Part of a small language model's weights: MLP 1920 GELU, rotary positions.
MLP neurons of a small language model. Each row is named by its layer, matrix (down: output weights) and neuron, and shows model dimensions 144-271. Each number is 200 + 30 x the weight over its row's rms, rounded and kept within 0 to 999.
After each neuron's rows, "raises" lists the tokens whose logits its output raises most directly, leaving later layers aside.

L6.down1153,207,197,229,261,192,207,210,206,265,194,194,192,207,234,147,210,201,184,178,195,193,223,168,190,252,178,215,206,182,218,208,153,228,185,224,199,167,192,158,252,151,192,244,138,252,182,172,159,148,232,159,191,174,194,181,188,193,233,193,222,185,205,259,189,197,161,228,190,203,186,195,247,209,164,188,233,173,168,176,219,174,217,137,186,170,211,174,208,205,226,220,124,236,232,187,246,192,244,260,170,173,176,213,228,204,122,203,222,184,237,201,206,222,231,228,221,194,126,203,164,242,146,222,202,195,224,173,177
raises: " tenure", " life", " history", " winter", " career"

L6.down1896,163,205,189,217,230,163,136,229,154,242,199,173,186,185,238,190,179,204,266,177,207,191,228,196,191,207,137,170,197,230,222,191,226,160,204,198,241,198,251,140,211,223,173,252,246,242,213,182,228,207,232,163,230,176,149,218,202,171,206,209,196,240,248,238,164,214,221,139,217,208,161,175,214,189,212,229,188,196,198,219,204,223,249,195,168,224,289,154,180,163,187,202,201,246,182,177,162,202,227,182,191,170,221,177,208,257,192,198,219,152,241,196,164,237,258,162,234,236,190,160,237,227,168,157,186,155,166,241
raises: "mann", "stein", "gren", "stad", "lich"

L6.down1410,196,194,136,186,177,144,237,205,160,211,203,200,201,204,244,194,225,182,178,216,135,198,217,217,221,211,206,172,157,196,234,225,274,147,234,159,234,198,196,152,175,233,228,236,208,190,225,193,223,169,206,212,184,208,166,217,196,239,222,191,184,198,212,236,134,170,207,221,220,226,185,168,149,163,214,199,222,228,218,201,157,224,177,236,169,253,200,169,193,208,185,191,203,197,180,221,214,192,194,202,248,220,216,194,151,150,192,217,204,218,225,185,220,182,281,176,229,201,184,224,204,178,174,230,211,169,217,240
raises: " Democratic", " Democrats", " party", "ist", " Liberal"

L4.down888,218,218,215,208,185,216,198,195,221,230,191,170,182,222,162,213,195,198,214,203,238,208,183,211,187,216,215,157,170,244,208,229,192,229,209,138,186,235,177,210,155,150,211,231,172,210,215,200,183,166,180,209,185,168,164,148,208,204,180,155,185,225,173,200,207,181,186,213,232,171,198,232,195,281,173,227,224,222,211,224,226,144,241,206,229,175,153,222,191,226,206,134,178,138,217,230,188,208,248,264,149,204,234,229,168,278,196,201,196,181,195,193,229,199,210,166,155,209,225,205,207,245,262,152,192,190,155,230
raises: "ious", "ent", "9–9", " costs", "ted"

L6.down1325,201,213,184,197,211,222,205,218,209,300,181,217,209,220,121,209,207,184,176,227,243,176,188,141,183,186,200,207,209,241,179,235,172,182,198,208,224,171,188,166,208,222,180,192,201,234,141,188,211,241,207,164,205,191,209,236,283,191,218,182,204,184,202,251,240,163,241,142,237,165,156,202,199,211,210,174,187,245,168,190,213,200,240,197,260,193,178,189,178,187,185,158,226,219,222,206,189,219,228,229,191,204,191,207,219,158,201,187,191,158,126,211,160,174,242,228,254,186,234,212,235,204,143,241,256,204,207,255
raises: " users", " players", " people", " artists", " adults"

L4.down1479,230,248,188,235,192,214,182,172,160,251,222,213,182,197,166,164,216,201,175,228,181,202,161,157,255,210,174,181,188,222,196,181,125,172,145,150,232,175,187,151,196,187,164,161,207,213,225,239,203,203,221,209,200,239,227,222,189,245,231,187,201,210,202,211,187,246,201,198,175,238,246,207,219,190,194,198,224,230,201,245,250,183,216,191,183,120,189,197,187,210,276,156,178,190,162,206,212,169,204,194,202,209,249,219,163,224,150,194,206,227,180,237,155,200,210,213,175,166,262,183,206,217,226,156,211,211,195,182
raises: "00", "0", "4", "ious", "43"

L4.down1686,186,251,206,154,182,173,185,264,168,232,152,184,141,223,216,169,247,201,216,195,225,161,178,166,188,189,187,177,229,229,222,147,210,209,269,150,195,194,216,206,147,209,180,232,237,161,184,227,219,202,223,186,174,197,172,194,170,162,222,186,208,180,214,215,238,196,184,266,164,188,143,198,218,234,190,169,173,189,202,187,182,191,157,162,181,169,201,229,256,175,227,143,217,200,131,226,173,188,177,221,186,186,180,212,165,184,190,178,188,179,159,198,220,127,189,165,224,226,242,214,241,257,175,192,201,231,182,168
raises: "ten", "lain", "te", "tin", "dine"

L4.down918,163,216,173,199,244,167,218,247,226,223,216,140,231,165,169,226,171,194,188,228,170,159,180,181,221,207,225,247,186,235,198,266,187,186,188,210,214,238,209,179,213,245,214,202,180,206,226,216,197,165,195,141,185,137,144,182,163,190,240,217,191,167,287,216,152,150,194,188,198,188,192,186,171,205,168,133,218,180,176,226,198,219,241,207,179,267,179,164,153,182,192,138,190,203,233,220,174,161,219,220,194,241,250,258,209,195,212,188,187,205,172,207,176,194,204,188,259,214,215,212,176,192,229,209,156,147,221,188
raises: "er", "ger", "ber", "mel", "b"

L6.down821,205,163,241,232,174,223,197,225,221,179,192,191,281,178,214,144,183,190,255,198,179,176,192,199,196,236,204,135,237,180,187,163,157,243,182,186,215,245,206,184,201,230,224,278,252,171,268,166,211,193,209,225,230,219,162,208,186,223,188,189,188,226,198,232,157,152,209,187,168,237,210,116,234,190,184,185,234,232,208,201,186,170,153,206,206,166,234,249,201,189,190,221,206,287,226,273,209,192,228,234,241,224,221,176,165,188,237,176,197,201,180,179,200,170,181,228,205,206,208,175,220,181,159,162,246,209,202,179
raises: "o", "os", " Tolkien", "ty", "cy"

L6.down1858,220,189,220,219,225,166,156,194,217,201,211,192,205,177,177,250,228,156,207,169,227,211,218,189,214,143,171,223,171,87,185,230,128,212,241,272,223,156,224,239,225,177,248,197,220,175,154,191,167,193,154,221,192,215,172,190,204,149,234,167,206,245,177,240,203,178,204,216,230,140,183,217,213,172,191,133,202,190,173,237,194,182,202,175,199,205,226,208,204,200,176,212,261,187,235,211,177,214,216,250,198,216,194,183,199,170,189,158,224,222,178,177,226,226,219,179,215,149,134,238,199,203,172,231,190,221,127,187
raises: " 40%", " 65", " 69", " 235", " 99"

L2.down1192,229,219,166,170,195,188,159,220,175,204,221,197,193,207,236,209,166,152,244,120,240,266,209,236,232,235,223,211,232,177,136,190,151,174,147,170,190,185,202,209,208,188,206,223,193,174,183,209,164,210,239,203,160,179,217,233,188,163,164,249,205,205,222,261,163,217,226,185,206,203,176,210,229,180,237,175,167,210,225,197,179,175,217,190,181,195,251,182,246,207,190,149,178,190,197,200,252,147,203,215,179,210,191,226,219,223,202,200,258,189,209,235,144,162,201,184,191,202,194,149,215,173,217,192,228,201,275,193
raises: "ance", "ure", "mother", "Step", "ival"

L6.down959,190,208,197,178,189,210,200,151,196,184,216,157,249,205,193,222,203,228,216,185,167,161,202,159,210,251,179,200,169,274,214,223,190,240,209,180,169,216,186,236,203,228,163,159,247,157,202,211,184,188,264,203,182,191,210,181,236,185,152,194,220,193,243,162,191,184,183,191,164,195,168,180,248,267,156,189,221,150,197,204,212,208,142,237,215,235,206,229,193,190,245,225,227,123,173,196,146,242,192,180,198,165,242,173,200,194,250,194,231,224,170,211,237,256,204,205,215,155,166,211,229,192,186,143,234,194,186,213
raises: "tta", "ments", "ment", "ary", "rator"

L6.down1513,205,253,220,208,194,160,211,153,218,201,212,195,155,199,176,134,202,161,154,184,185,189,222,139,195,202,220,249,209,212,252,237,169,156,237,187,193,240,202,215,246,204,248,170,202,232,184,197,185,173,194,188,211,190,221,231,174,209,175,217,180,176,187,207,176,170,226,178,192,179,221,234,239,192,216,185,180,184,222,208,179,202,229,194,213,190,192,143,194,220,150,213,210,201,170,177,160,303,195,254,203,163,175,231,245,164,155,182,169,185,144,232,173,199,238,209,199,171,169,228,195,159,107,256,241,197,191,224
raises: " people", " students", " patients", " animals", " passengers"

L6.down902,164,184,198,199,137,195,213,199,230,212,202,219,218,193,217,215,210,176,178,188,175,180,176,213,215,159,165,245,213,207,167,202,219,220,197,243,195,205,217,215,127,188,216,165,202,198,204,209,243,200,240,208,133,213,161,272,183,160,249,177,197,186,176,203,262,200,198,225,195,241,271,199,217,169,210,170,194,173,162,189,222,176,228,181,187,238,260,221,166,221,198,190,253,238,244,272,247,261,208,162,199,141,259,162,198,236,217,183,160,165,190,191,199,240,206,239,215,191,197,183,218,262,208,202,204,174,168,205
raises: "ion", "ions", "ive", " number", " country"

L6.down1415,192,198,220,206,168,215,250,184,187,184,221,208,174,177,160,161,221,192,204,173,221,217,133,181,188,150,170,179,151,180,182,192,186,205,219,230,209,129,177,226,211,181,202,236,178,260,224,179,209,234,260,212,226,161,236,200,208,238,158,189,201,257,229,177,212,248,229,257,193,212,192,185,247,191,179,179,197,127,203,158,188,213,258,201,174,202,223,188,175,203,183,248,188,198,184,212,222,191,220,219,178,195,179,200,196,172,237,181,192,217,198,169,207,199,207,240,153,225,181,249,211,232,194,181,246,192,196,188
raises: "hole", "ature", "age", "atum", "ations"

L6.down1524,188,205,210,195,204,218,202,224,213,178,195,174,269,204,194,180,141,152,181,209,166,167,222,189,184,206,210,176,195,163,191,173,205,174,237,187,212,202,197,180,151,177,176,232,203,224,197,202,150,123,191,219,220,191,226,234,216,175,157,212,161,189,252,241,209,275,224,208,254,152,155,215,212,213,228,194,238,207,159,220,178,168,219,175,221,253,193,244,202,241,208,209,250,249,201,176,225,160,225,237,208,290,226,212,184,159,170,200,186,217,182,153,175,255,213,228,175,202,138,165,171,160,163,248,212,176,211,171
raises: " being", " creating", " giving", " retain", " signing"

L6.down567,190,208,215,158,263,167,194,211,197,183,241,184,237,226,194,182,249,193,235,213,166,160,206,154,233,182,213,196,183,174,133,206,147,188,229,175,185,168,159,148,210,232,177,202,257,187,238,186,240,185,225,182,211,168,263,263,167,206,248,254,193,213,167,208,194,188,211,221,190,185,178,180,173,210,233,208,212,243,178,216,153,178,193,228,214,143,170,169,175,223,220,202,205,180,196,248,176,218,111,190,177,195,255,214,164,228,131,199,244,195,137,191,180,220,215,160,206,206,227,251,224,194,215,191,173,189,177,237
raises: " if", " we", " you", " they", " someone"